Weights of a small transformer language model: width 256, vocabulary 8192.
MLP neurons of a small language model. Each row is named by its layer, matrix (down: output weights) and neuron, and shows model dimensions 144-207. Each number is 200 + 20 x the weight over its row's rms, rounded and kept within 0 to 999. A neuron's up and down rows have the sign that makes its largest values positive.
After each neuron's rows, "fires before" lists the tokens most often just after its 100 highest values on Wikipedia text that the model never trained on. A number after a token or word is its count.

L10.down249,213,202,185,212,175,247,207,199,174,224,192,183,232,230,210,177,232,201,223,235,181,216,187,183,209,185,190,206,222,223,191,191,216,173,230,202,208,226,223,220,206,197,197,180,254,167,215,201,227,198,235,176,202,254,211,176,187,193,225,195,203,204,194,176
fires before: "\n" 54, "." 6, "," 5, " in" 4

L3.down182,197,189,205,181,199,186,170,188,219,217,226,200,217,189,206,221,220,206,224,167,196,185,180,220,200,163,208,206,185,218,203,213,192,227,158,201,215,195,187,209,201,180,190,196,195,216,246,191,176,214,179,193,174,195,205,191,163,197,224,203,250,216,229,191
fires before: "=" 37, "In" 8, ":" 7

L11.down368,179,207,199,182,205,187,193,191,219,175,176,191,191,205,186,171,222,178,209,146,200,222,207,207,186,177,196,206,217,200,197,206,215,208,188,186,202,183,195,210,191,209,187,198,220,214,222,219,193,199,191,176,209,192,219,212,197,200,211,183,203,202,220,182
fires before: "=" 100

L9.down206,184,188,211,229,190,213,219,227,190,204,195,205,214,222,204,150,191,225,223,211,210,222,200,189,200,167,173,194,209,179,202,192,223,195,222,204,178,205,177,202,193,221,187,246,214,198,205,241,207,182,201,210,227,209,219,199,201,208,227,229,163,211,220,212
fires before: " |" 43, "." 24, "," 13, "″" 8

L9.down492,164,212,192,202,162,200,228,159,231,215,214,220,173,203,191,211,234,198,187,210,183,212,183,187,170,208,227,180,183,197,173,236,196,231,189,201,146,214,198,212,186,180,184,219,177,208,222,176,166,224,191,198,200,220,186,200,216,193,218,168,185,196,213,254
fires before: "1" 32, "0" 21, "2" 12, "3" 9, "4" 4, "pen" 4

L6.down439,190,223,212,213,192,223,203,212,183,230,204,210,221,198,208,199,188,184,205,132,179,237,196,204,201,186,203,209,182,212,231,195,208,196,199,180,222,207,213,212,193,217,206,160,196,194,202,238,217,211,232,224,156,181,210,179,210,238,180,216,209,190,239,196
fires before: " 0" 16, "\n" 11, " 1" 10, " 4" 7, " 2" 7, " (" 7

L12.down259,185,175,190,191,210,226,185,232,191,233,235,211,182,173,197,210,208,219,226,185,169,211,195,193,179,203,216,222,190,156,216,183,223,232,192,178,185,219,180,171,206,204,196,195,195,203,206,205,181,170,203,197,199,213,200,167,192,173,215,203,220,197,204,218
fires before: "\n" 47, "\n\n" 18, "on" 4

L3.down311,226,166,177,222,207,199,169,193,178,199,172,207,172,220,183,205,235,204,165,224,208,228,197,188,172,208,212,192,221,192,181,166,215,186,180,169,186,209,192,211,221,217,166,185,191,188,191,192,227,199,196,198,187,179,171,195,216,174,217,203,205,176,197,220
fires before: "-" 100

L13.down348,191,170,181,215,213,221,200,209,217,188,183,219,173,190,186,205,195,175,190,168,222,198,229,225,213,179,179,216,217,197,199,201,185,213,198,218,230,198,176,195,209,186,200,195,182,248,234,223,191,211,189,219,205,177,205,234,171,186,211,162,213,211,224,200
fires before: " |" 35, "\n" 28, " (" 11, " –" 4, " ;" 4

L4.down126,200,194,193,188,190,170,232,182,196,190,188,194,174,200,214,197,207,198,212,228,223,204,220,189,186,216,178,195,203,173,197,158,196,204,214,190,147,204,218,211,219,200,205,194,208,225,205,179,202,185,209,185,168,192,217,195,192,210,175,239,226,218,176,228
fires before: "-" 100

L12.down448,190,214,226,235,168,227,207,181,221,233,208,233,196,192,204,219,216,167,227,221,173,219,223,201,187,218,198,195,204,227,200,199,224,182,218,200,202,199,210,180,196,254,209,232,202,189,216,193,219,199,204,187,221,185,236,163,202,210,196,204,185,204,166,182
fires before: "s" 83, ":" 4

L4.down440,212,201,232,211,204,188,208,199,210,187,194,184,205,192,181,201,242,173,195,219,177,198,214,149,223,189,213,193,189,214,192,197,214,191,194,210,227,192,197,204,218,189,153,248,208,180,229,218,192,203,220,188,215,209,180,224,234,216,178,189,198,205,201,183
fires before: " |" 61, ";" 16, "." 6, "–" 4

L12.down331,188,174,196,219,191,203,196,180,202,224,228,194,174,229,218,195,200,241,220,200,183,184,207,196,186,192,194,210,245,224,172,190,200,216,193,186,207,190,218,192,218,210,192,176,191,207,188,192,206,219,197,240,178,196,216,186,203,208,208,173,229,169,232,207
fires before: "." 48, ":" 35, " |" 5

L12.down361,197,194,234,219,212,175,210,169,182,195,156,193,202,225,209,200,210,192,207,229,202,203,229,185,177,199,187,188,182,196,201,198,254,195,228,171,200,194,179,195,182,161,183,183,210,180,233,210,179,201,193,157,190,210,203,182,197,188,198,228,209,222,201,194
fires before: "|" 45, "," 26, "." 14, "%" 6

L6.down286,175,204,197,206,206,177,191,188,170,237,190,186,192,195,214,191,224,206,217,205,217,192,195,168,184,197,196,196,205,173,195,226,186,196,187,175,213,201,236,204,212,203,205,203,163,199,205,183,214,194,210,207,210,228,154,185,199,181,220,210,186,205,246,179
fires before: "," 27, "." 19, " and" 8, " of" 5, "\n" 4

L11.down257,218,187,230,188,200,210,194,214,209,204,200,210,220,215,248,203,188,207,201,185,201,180,213,193,176,228,178,154,199,180,226,213,207,226,206,219,186,198,200,217,206,172,172,180,211,147,217,213,198,229,228,179,199,189,228,221,191,223,247,202,210,231,218,194
fires before: "|" 36, "'" 16, "Sh" 8

L10.down261,188,258,206,212,206,182,191,238,174,219,224,192,184,167,226,226,173,174,197,188,223,211,144,217,205,191,197,180,186,200,196,177,213,184,194,230,196,212,193,204,179,220,216,176,172,221,151,192,248,180,226,165,178,205,171,176,173,193,230,161,217,203,195,198
fires before: " a" 30, " an" 14, " is" 13, "\n\n" 11, " the" 7

L12.down298,232,232,222,186,222,230,202,204,200,215,225,169,199,232,176,156,187,168,193,185,161,220,238,209,237,212,204,198,205,226,188,156,204,183,191,211,210,203,211,194,236,212,198,201,221,164,193,217,226,225,171,166,195,191,138,211,233,230,173,197,186,195,199,154
fires before: "=" 55, "\n\n" 25, " third" 5

L4.down237,204,177,215,196,178,168,228,186,182,191,195,198,197,239,237,208,175,169,206,154,205,189,185,193,166,207,211,220,226,214,205,202,210,201,181,204,195,156,190,184,209,228,190,214,199,199,218,209,188,217,175,234,213,192,199,185,219,184,229,173,208,208,177,173
fires before: "|" 81

L13.down221,243,188,198,211,202,191,217,217,182,236,198,187,207,221,173,197,190,186,209,193,191,228,175,230,217,196,198,198,213,201,199,202,193,212,201,210,196,221,210,174,209,183,199,216,185,191,204,223,207,219,211,193,191,206,142,171,203,214,216,207,179,197,203,213
fires before: "8" 12, "1" 11, "7" 11, "6" 10, "3" 10, "9" 9

L11.down223,179,196,200,210,208,213,164,203,190,158,164,210,182,201,176,208,181,217,198,192,215,213,189,203,214,207,207,205,223,215,200,185,230,199,179,194,195,199,193,168,173,216,168,201,208,161,195,193,197,197,173,162,216,182,211,189,212,176,210,197,177,238,212,191
fires before: "d" 23, "ed" 15, "ment" 13

L6.down121,202,193,217,221,201,213,214,220,180,163,192,188,199,205,200,173,240,217,206,182,204,182,213,169,203,194,195,196,210,183,220,189,208,228,226,190,206,187,202,172,179,185,163,250,216,210,163,199,214,188,214,224,208,250,165,199,180,205,211,197,220,208,203,189
fires before: " |" 36, "." 11, " p" 5, " P" 5, "\n" 5, "{" 4

L10.down355,193,193,209,170,207,183,202,170,195,189,198,206,204,214,243,187,207,197,203,216,207,176,177,229,154,193,204,231,185,175,215,178,217,186,162,200,164,193,200,206,178,223,199,208,209,239,236,212,197,221,203,192,179,191,206,202,238,206,209,178,207,172,224,218
fires before: "=" 86, "ey" 4

L10.down466,209,188,170,207,202,205,214,218,212,182,204,234,180,204,225,231,233,218,172,231,197,172,180,155,179,198,200,176,196,203,210,191,199,201,209,203,175,210,214,206,173,173,186,161,214,196,177,228,195,195,200,194,181,226,247,217,218,214,192,184,234,208,165,193
fires before: "|" 73, "\n" 10, " |" 8

L13.down66,227,206,201,167,204,192,198,198,188,184,198,209,204,221,223,214,228,184,189,185,198,211,209,187,214,179,184,202,248,176,222,199,225,211,226,186,207,228,213,190,187,213,197,190,197,196,156,222,205,197,220,196,193,203,213,176,206,193,184,193,191,220,215,195
fires before: " |" 34, " (" 12, " in" 10, "\n" 9, " on" 6, " by" 6

L6.down364,193,173,206,233,235,217,201,224,219,165,222,197,207,185,194,212,205,188,226,216,147,205,242,218,196,201,212,216,234,184,232,202,197,154,217,218,193,204,183,211,213,191,214,179,226,202,189,182,181,203,247,198,205,185,176,177,193,201,193,193,175,211,212,191
fires before: " |" 73, "%" 7

L4.down10,238,214,189,222,174,181,168,206,191,199,171,212,197,185,181,192,198,212,227,177,188,220,169,139,214,198,211,203,180,192,224,212,208,189,208,201,213,189,223,216,224,150,201,219,184,209,212,203,196,167,222,215,195,203,209,202,205,205,206,212,198,213,201,199
fires before: "." 21, "," 16, ")" 8, "\n" 7, " and" 6

L11.down103,218,193,249,209,197,214,203,188,145,216,205,241,197,224,205,201,195,236,207,161,186,223,189,186,207,217,208,226,167,168,206,200,195,230,187,191,234,175,207,159,196,188,193,174,217,175,192,192,217,197,202,225,215,208,232,166,173,185,222,207,194,230,210,229
fires before: "=" 61, " life" 5, "\n" 4

L12.down435,226,194,195,191,242,200,184,191,198,230,175,168,208,236,175,193,204,201,178,200,223,177,230,218,230,229,211,191,185,185,207,227,196,215,189,171,212,193,175,223,161,197,178,179,230,186,201,174,186,190,244,193,180,193,229,180,181,182,194,186,237,225,214,197
fires before: " |" 28, "}" 11, ")" 7, ";" 7, "–" 7, "." 5

L12.down235,193,223,198,171,164,209,196,178,213,184,225,216,185,217,187,175,191,185,205,180,207,182,187,204,182,201,219,183,212,194,181,193,211,209,207,230,202,189,211,240,210,190,195,219,186,212,188,201,165,170,203,217,234,202,197,207,184,218,213,211,176,226,227,157
fires before: "." 28, " |" 22, ")" 20, " (" 5, "s" 4

L12.down214,165,178,192,189,199,230,232,217,189,211,196,217,210,196,197,199,208,199,224,160,233,246,176,193,197,195,246,194,232,204,195,167,220,212,165,185,224,190,211,220,194,175,195,192,204,212,229,152,180,214,189,223,212,217,171,200,217,165,214,194,183,181,202,193
fires before: "-" 100

L10.down177,211,196,200,205,218,193,180,188,198,193,256,183,204,188,199,150,168,197,194,183,218,217,181,207,201,217,194,237,202,189,178,206,168,166,221,195,238,179,195,191,214,200,201,196,218,198,204,239,241,198,218,183,177,208,189,184,199,206,191,188,183,222,175,193
fires before: "\n" 19, "-" 17, " %" 8, " —" 5, " Population" 4

L9.down289,185,192,195,226,205,157,212,187,236,184,180,204,210,173,212,234,207,187,202,202,231,208,187,186,212,194,196,224,217,220,209,184,206,196,195,193,202,223,215,184,204,208,181,209,239,208,203,201,225,173,200,202,231,222,193,233,173,194,226,224,217,205,224,203
fires before: "″" 26, "." 20, " |" 19, " p" 5, " m" 4

L4.down163,203,176,192,190,198,187,179,201,214,221,207,224,202,202,187,217,219,179,173,198,218,191,215,183,213,198,225,210,221,199,199,190,195,174,194,215,200,204,179,211,212,255,185,211,190,202,199,171,224,239,183,191,188,201,230,216,220,157,198,233,198,209,223,192
fires before: "-" 98

L13.down386,215,228,214,173,217,186,211,219,173,192,181,216,211,168,202,198,217,199,218,180,202,192,201,187,196,238,228,188,181,217,179,212,188,217,192,231,203,197,189,218,182,207,179,191,206,241,171,220,214,203,202,181,202,213,185,180,180,216,173,209,190,210,186,222
fires before: " |" 45, "=" 17, ":" 7, "-" 4

L12.down468,188,235,193,196,224,184,199,198,210,170,202,193,218,215,236,186,202,182,201,168,184,184,213,178,210,226,222,210,213,228,202,170,177,179,185,186,220,173,188,228,190,221,206,183,227,208,215,211,206,205,172,182,169,182,161,190,224,198,218,194,211,243,190,198
fires before: "-" 90, "\n" 10

L9.down408,215,207,167,172,237,188,200,218,203,208,202,156,200,190,162,161,206,178,197,198,199,241,213,212,163,165,173,178,186,210,183,161,193,205,191,182,206,236,172,151,233,193,184,201,177,214,180,187,193,205,174,175,215,248,189,180,190,173,224,193,191,199,214,157
fires before: " the" 21, " a" 8, " it" 8, " to" 7, " in" 6, " an" 4

L2.down33,173,203,199,145,184,192,189,186,211,217,236,227,198,170,191,240,226,217,236,197,221,196,177,204,178,189,215,216,192,186,195,190,250,183,210,205,213,189,165,207,205,224,225,203,217,180,175,188,190,175,206,245,191,223,238,196,229,188,209,200,226,204,219,197
fires before: "\n" 20, "," 16, "." 15, " is" 9, "\n " 9, " was" 8

L13.down288,220,227,233,153,193,200,212,225,224,232,193,182,161,192,196,194,228,177,185,175,164,193,192,196,202,215,198,183,216,201,178,223,205,196,197,204,211,175,216,176,200,202,212,215,202,171,214,192,181,207,222,251,192,194,218,201,192,209,192,201,170,222,225,229
fires before: "." 28, "," 18, " in" 7, " and" 6, " to" 5, " of" 4

L10.down289,187,197,170,181,195,182,196,231,209,179,221,196,181,171,193,186,239,184,194,193,215,179,192,186,204,149,197,197,198,219,193,168,211,203,197,253,217,194,202,191,213,214,173,143,226,215,207,183,188,176,170,200,191,222,165,174,216,195,200,214,184,213,204,172
fires before: " that" 17, " the" 17, " a" 6, " \"" 5, " him" 5, " it" 4

L11.down25,161,210,208,155,193,180,192,212,235,229,202,185,198,188,201,206,189,190,194,148,187,181,177,186,204,198,189,208,191,193,186,219,221,194,204,184,249,217,171,168,183,215,176,195,208,203,232,195,194,190,175,206,207,204,185,218,207,182,208,195,183,196,206,230
fires before: "=" 98

L12.down9,175,200,206,208,217,247,182,193,200,235,219,202,216,211,224,197,176,204,168,247,216,200,177,218,171,217,191,206,202,194,188,180,178,206,197,215,213,175,202,171,203,187,201,176,201,179,200,190,196,255,202,171,217,213,181,191,161,217,189,178,203,182,193,162
fires before: " the" 29, " a" 16, " \"" 6

L12.down310,180,184,227,215,203,183,217,196,207,196,202,211,181,194,196,208,216,194,241,213,185,186,206,232,211,161,172,178,178,233,199,180,211,192,197,155,192,189,230,199,210,174,196,232,207,236,184,214,160,187,213,187,177,186,199,202,195,222,225,207,202,171,202,249
fires before: "1" 22, "3" 17, "2" 10, "0" 9, "4" 6, "7" 5

L10.down30,210,238,206,161,206,200,198,217,192,220,201,202,198,225,235,215,206,187,231,179,176,196,210,188,217,171,171,220,198,180,231,198,194,232,205,192,190,200,206,196,214,217,202,218,207,172,207,208,212,202,212,212,164,218,226,206,229,203,217,229,201,181,220,229
fires before: "." 29, "," 22, "\n" 8, " in" 5, " and" 4, " |" 4

L9.down468,176,199,207,200,168,188,223,218,192,182,154,212,213,194,208,215,210,210,200,167,198,172,213,205,165,198,186,187,192,199,203,203,204,204,214,181,199,232,236,184,199,183,193,205,178,207,220,219,212,175,200,208,182,174,192,205,175,195,193,172,177,189,139,222
fires before: "4" 14, "9" 13, "0" 9, "6" 9, "2" 7, "3" 6

L6.down373,191,198,197,203,200,257,206,183,184,206,221,227,199,235,212,227,200,189,205,229,176,200,204,204,191,241,197,199,219,223,218,185,201,189,209,176,193,174,212,191,166,183,193,203,214,213,204,198,207,214,226,173,179,175,204,205,183,216,159,202,216,169,202,178
fires before: " a" 30, " the" 17, " an" 5, " \"" 4

L13.down71,200,200,220,202,194,209,226,203,226,246,206,212,158,204,201,171,166,218,225,213,190,222,197,255,201,184,183,202,213,200,189,197,227,213,209,202,237,202,194,213,172,198,193,202,225,207,188,211,187,174,186,244,211,212,194,209,203,191,228,173,193,153,219,193
fires before: " States" 37, "." 18, " Kingdom" 4

L3.down257,152,187,230,223,163,177,205,191,194,194,217,206,193,206,193,162,191,215,185,203,235,201,172,199,201,175,194,246,188,196,238,173,155,197,220,210,234,229,186,191,194,185,180,216,210,170,177,187,219,170,210,204,218,182,207,174,197,178,208,179,208,165,205,184
fires before: "\n" 31, "-" 13, "  " 6, " Pts" 4

L10.down152,202,216,214,227,197,197,184,210,188,201,179,213,196,214,202,220,182,227,214,178,237,153,217,193,174,212,200,208,200,198,200,213,189,178,197,204,204,190,205,172,186,236,215,203,221,196,150,214,178,205,179,211,171,220,191,188,223,219,216,202,208,201,165,183
fires before: " |" 21, " (" 17, " long" 8, ")" 7

L10.down62,184,212,199,162,215,224,201,205,220,222,194,171,202,207,194,216,205,193,212,166,196,199,186,211,184,179,196,199,212,205,186,202,210,207,199,189,215,178,201,213,220,182,231,185,215,230,198,194,202,236,211,177,229,239,177,189,212,218,236,173,215,202,194,211
fires before: "=" 99

L9.down267,218,182,192,222,220,232,193,205,204,210,188,185,198,246,203,215,212,146,187,199,200,211,200,193,249,192,206,210,184,186,210,172,195,246,190,192,168,243,216,196,189,209,187,214,214,178,190,197,226,209,198,203,207,214,176,222,220,188,206,197,178,197,202,192
fires before: "\n\n" 41, "=" 14, " of" 5

L6.down458,204,192,224,238,184,210,196,166,219,217,168,210,176,193,196,183,202,185,214,186,160,192,217,229,169,180,153,170,216,196,194,191,211,217,181,210,199,183,208,203,188,199,185,220,209,218,228,199,221,191,196,220,171,205,164,201,191,181,201,180,227,206,224,193
fires before: "=" 100

L6.down475,183,214,177,195,221,171,187,226,200,203,233,187,210,219,205,204,193,217,204,154,214,184,170,200,201,188,215,216,171,178,192,205,213,244,197,198,229,215,200,197,186,192,216,199,196,189,210,180,180,209,208,192,189,199,224,200,189,155,218,188,198,189,173,196
fires before: "=" 100

L13.down495,198,154,212,213,216,205,218,208,222,145,197,205,185,140,193,204,198,231,211,183,195,213,227,228,221,160,209,218,211,213,175,183,213,205,196,202,228,192,173,191,153,207,204,222,218,214,219,217,222,206,227,182,220,191,193,219,226,195,208,176,219,189,216,209
fires before: " |" 100

L6.down483,212,189,182,208,189,174,220,206,207,219,178,212,163,211,214,210,131,202,223,158,214,228,217,194,196,194,216,191,229,192,208,193,169,168,205,188,199,213,191,216,191,197,198,241,197,198,227,219,193,249,166,170,185,170,202,235,200,192,174,234,198,186,193,174
fires before: "-" 100

L9.down224,184,165,200,219,168,198,189,217,219,173,154,214,180,206,185,210,211,209,241,210,210,212,193,223,192,166,204,150,204,222,233,207,193,163,207,178,216,206,216,197,182,227,153,208,184,188,225,187,171,195,187,199,189,188,177,197,186,196,211,214,167,230,183,174
fires before: "s" 17, "t" 14, "=" 11, " of" 9, "d" 8, "," 5

L10.down178,199,192,208,207,208,193,211,197,204,204,208,203,180,186,190,199,213,205,201,185,182,201,219,239,162,163,223,206,209,191,211,168,202,152,178,194,214,187,156,166,206,202,195,205,165,232,213,215,184,210,207,212,176,166,195,178,192,223,222,180,202,245,195,198
fires before: "-" 34, "or" 6, "ion" 6, "ed" 5

L3.down437,195,213,198,172,207,192,192,205,201,224,198,202,162,196,206,217,213,201,240,186,221,204,196,182,151,197,219,191,218,225,168,187,206,186,199,224,223,174,194,227,194,170,193,190,224,204,217,206,181,205,217,197,182,241,211,178,212,196,222,180,248,240,164,176
fires before: "-" 47, "|" 40, "f" 5

L10.down93,160,195,206,184,220,153,197,211,213,200,194,188,154,192,209,184,204,182,168,212,176,217,171,182,194,162,202,214,202,224,188,185,211,213,244,208,211,179,185,207,206,214,187,226,211,187,211,173,201,222,208,173,209,208,204,195,180,208,203,220,196,217,222,209
fires before: " The" 17, " It" 16, "\n\n" 15, " He" 7, " In" 5

L6.down193,251,190,206,199,187,195,187,195,201,219,197,216,229,209,175,194,162,232,202,170,182,194,199,182,196,183,182,190,231,174,204,182,197,202,189,209,199,165,208,203,201,203,178,180,214,236,219,210,160,180,176,242,158,187,175,190,189,208,182,197,208,187,206,189
fires before: "=" 100

L11.down495,194,211,192,148,177,232,219,209,190,190,183,211,224,195,206,189,229,212,185,144,183,213,212,185,216,212,212,220,200,204,230,206,199,217,173,213,217,223,212,211,186,183,179,185,179,203,177,213,182,198,187,215,169,222,192,166,213,205,194,199,217,182,226,210
fires before: "=" 100

L2.down291,206,194,226,191,202,190,228,222,219,175,206,186,209,218,195,192,179,201,226,175,132,230,235,179,203,201,196,144,189,208,210,194,182,204,178,195,230,198,206,194,233,195,174,204,228,228,206,216,209,187,190,201,246,177,197,208,184,203,204,189,181,206,203,223
fires before: ")" 26, " |" 15, ":" 12, " Conference" 10, "," 7, "–" 5

L6.down61,203,171,198,170,162,199,228,223,208,188,208,204,188,179,220,211,191,193,199,194,228,196,183,193,209,153,180,163,209,187,199,228,178,216,190,238,217,176,194,212,204,217,199,206,197,229,211,201,208,209,170,179,225,213,164,207,190,178,186,177,214,159,214,187
fires before: "=" 64, "\"" 19

L6.down138,228,212,221,165,204,205,215,200,216,194,235,178,193,178,192,203,261,212,222,184,175,190,214,187,247,188,197,193,223,179,219,207,158,194,193,202,220,234,175,214,210,208,185,199,192,225,228,202,202,184,210,207,216,165,191,204,189,213,169,191,207,215,245,186
fires before: "=" 91

L6.down167,206,183,207,183,195,164,219,218,207,190,203,195,172,204,212,204,210,214,206,178,195,180,161,197,189,219,198,182,182,210,156,213,211,187,189,178,218,184,195,218,188,196,206,252,202,201,162,195,198,202,214,181,168,194,186,202,180,233,209,196,194,214,209,227
fires before: "\n\n" 26, " The" 9, " It" 6, "9" 4, " For" 4, "3" 4

L11.down388,192,196,233,171,173,197,204,201,214,176,177,187,194,171,189,210,196,206,234,144,211,228,199,196,179,221,197,205,184,206,192,197,222,191,157,216,211,211,180,163,205,213,209,188,202,231,216,222,206,234,239,203,190,190,188,172,218,193,206,184,204,195,215,215
fires before: "=" 100

L10.down426,209,183,214,250,196,205,220,182,230,200,205,210,215,201,184,205,186,211,214,202,162,200,211,202,224,183,231,181,198,217,180,196,182,199,234,204,193,217,183,222,181,223,159,206,180,196,217,235,218,223,193,205,214,200,185,173,197,214,201,210,175,221,193,202
fires before: "d" 23, "s" 21, "ing" 8, "ed" 8

L11.down150,214,200,185,168,161,212,225,213,158,225,213,205,173,219,246,207,189,188,191,163,175,219,197,210,215,184,181,190,203,166,223,166,227,222,185,180,205,200,223,200,240,195,210,209,179,241,193,246,209,204,207,218,203,177,195,191,220,229,217,175,202,203,197,171
fires before: "-" 56, "|" 11, "=" 7

L11.down258,224,190,211,205,167,197,186,223,206,179,216,216,191,222,182,241,213,195,194,218,202,216,195,217,174,178,221,148,181,196,189,192,201,170,196,212,252,203,178,231,206,214,208,229,185,188,205,168,213,171,226,201,219,197,199,176,191,182,183,224,179,210,218,180
fires before: "s" 59

L10.down75,174,165,196,232,173,195,206,215,227,196,213,192,234,234,169,212,173,243,188,198,208,179,159,185,203,227,221,214,218,235,191,208,208,203,180,190,191,176,177,176,189,222,207,205,202,183,224,177,207,196,200,171,205,243,196,181,189,195,189,214,204,228,191,237
fires before: "on" 38, "d" 7, "ons" 6, "ing" 6, "r" 6, "rs" 5

L4.down229,203,177,200,186,203,209,180,187,214,184,181,198,163,182,195,180,207,148,207,173,183,218,153,196,210,184,203,196,204,184,198,186,210,179,220,221,242,219,190,182,194,199,203,206,195,200,203,173,181,157,177,199,193,212,187,183,198,192,245,189,187,210,219,213
fires before: "=" 65

L13.down350,192,212,233,242,201,207,196,194,188,225,171,191,210,238,184,186,212,212,225,224,190,248,203,181,221,182,223,212,220,157,216,195,228,198,185,185,226,195,171,200,222,197,182,196,198,204,164,199,212,227,229,216,217,184,191,154,183,200,219,269,176,216,223,188
fires before: "," 35, "." 22, " is" 14, " was" 4

L13.down128,196,183,174,190,178,210,199,181,167,221,207,200,201,245,223,217,154,222,231,205,173,202,176,227,184,202,221,223,219,224,251,205,190,186,201,208,175,167,213,230,229,223,230,200,195,177,239,187,165,230,224,188,195,207,195,179,242,207,172,171,184,194,185,217
fires before: "r" 26, " |" 9, " are" 8, " is" 6, "ar" 5, "or" 5

L11.down215,211,135,194,175,206,200,182,183,156,205,213,220,195,183,215,181,207,227,235,195,195,232,176,211,194,216,210,168,162,202,187,209,187,199,163,223,192,173,221,195,213,209,203,171,210,213,232,189,187,213,227,231,190,198,201,197,219,160,206,196,221,168,207,224
fires before: "=" 45, "ades" 6

L6.down374,198,162,208,214,206,210,204,187,173,167,176,222,219,215,188,221,195,173,200,159,208,155,243,199,172,198,211,170,185,174,199,203,216,204,199,214,223,197,189,216,194,199,173,179,222,173,188,211,201,199,205,230,233,169,229,183,168,165,206,229,217,202,173,212
fires before: ":" 27, "N" 19, "." 5, "iac" 5, " |" 4

L13.down2,203,191,217,201,189,188,191,189,201,200,207,201,189,204,188,215,217,194,250,180,181,193,201,239,200,223,206,212,189,194,186,184,227,193,184,196,161,223,217,184,208,169,187,230,181,220,255,208,185,200,210,211,216,213,204,189,187,216,192,174,190,248,221,225
fires before: "8" 13, "6" 12, "7" 11, "3" 11, "1" 11, "5" 10

L13.down204,223,222,167,203,187,201,231,241,228,206,226,182,184,195,173,210,203,189,161,165,185,155,210,166,208,210,196,197,181,196,203,214,181,229,214,206,208,189,187,194,186,213,173,192,188,210,205,199,202,212,192,215,217,183,208,223,186,216,205,197,171,178,224,203
fires before: " of" 35, "." 10, " and" 9, " for" 6, "," 5

L10.down81,212,196,193,257,167,244,244,209,205,195,212,191,200,223,186,226,191,171,177,189,185,241,207,211,202,227,217,201,177,231,201,201,203,212,200,176,151,232,185,222,183,208,209,195,165,213,228,191,207,205,170,171,188,203,192,206,197,200,205,205,179,193,212,161
fires before: "s" 38, " of" 12, "=" 4

L9.down425,199,174,165,194,189,186,209,192,216,213,200,218,164,209,217,201,214,200,228,206,191,215,236,200,213,187,212,170,242,191,188,223,193,225,179,207,209,165,221,215,231,194,179,186,188,205,180,180,200,204,161,211,200,192,216,151,180,209,197,190,187,205,205,215
fires before: "}" 17, "=" 15, "." 15, ")" 6, " –" 6, "," 4

L10.down120,200,232,204,189,201,186,219,203,151,183,202,187,223,216,209,162,190,209,214,199,221,206,213,196,155,221,168,218,188,178,199,203,227,175,191,161,232,201,204,180,214,187,224,221,222,178,193,225,184,165,185,204,204,223,201,224,178,182,189,220,212,226,178,232
fires before: "\n" 25, "\n\n" 15, ")" 10, " |" 9, " (" 6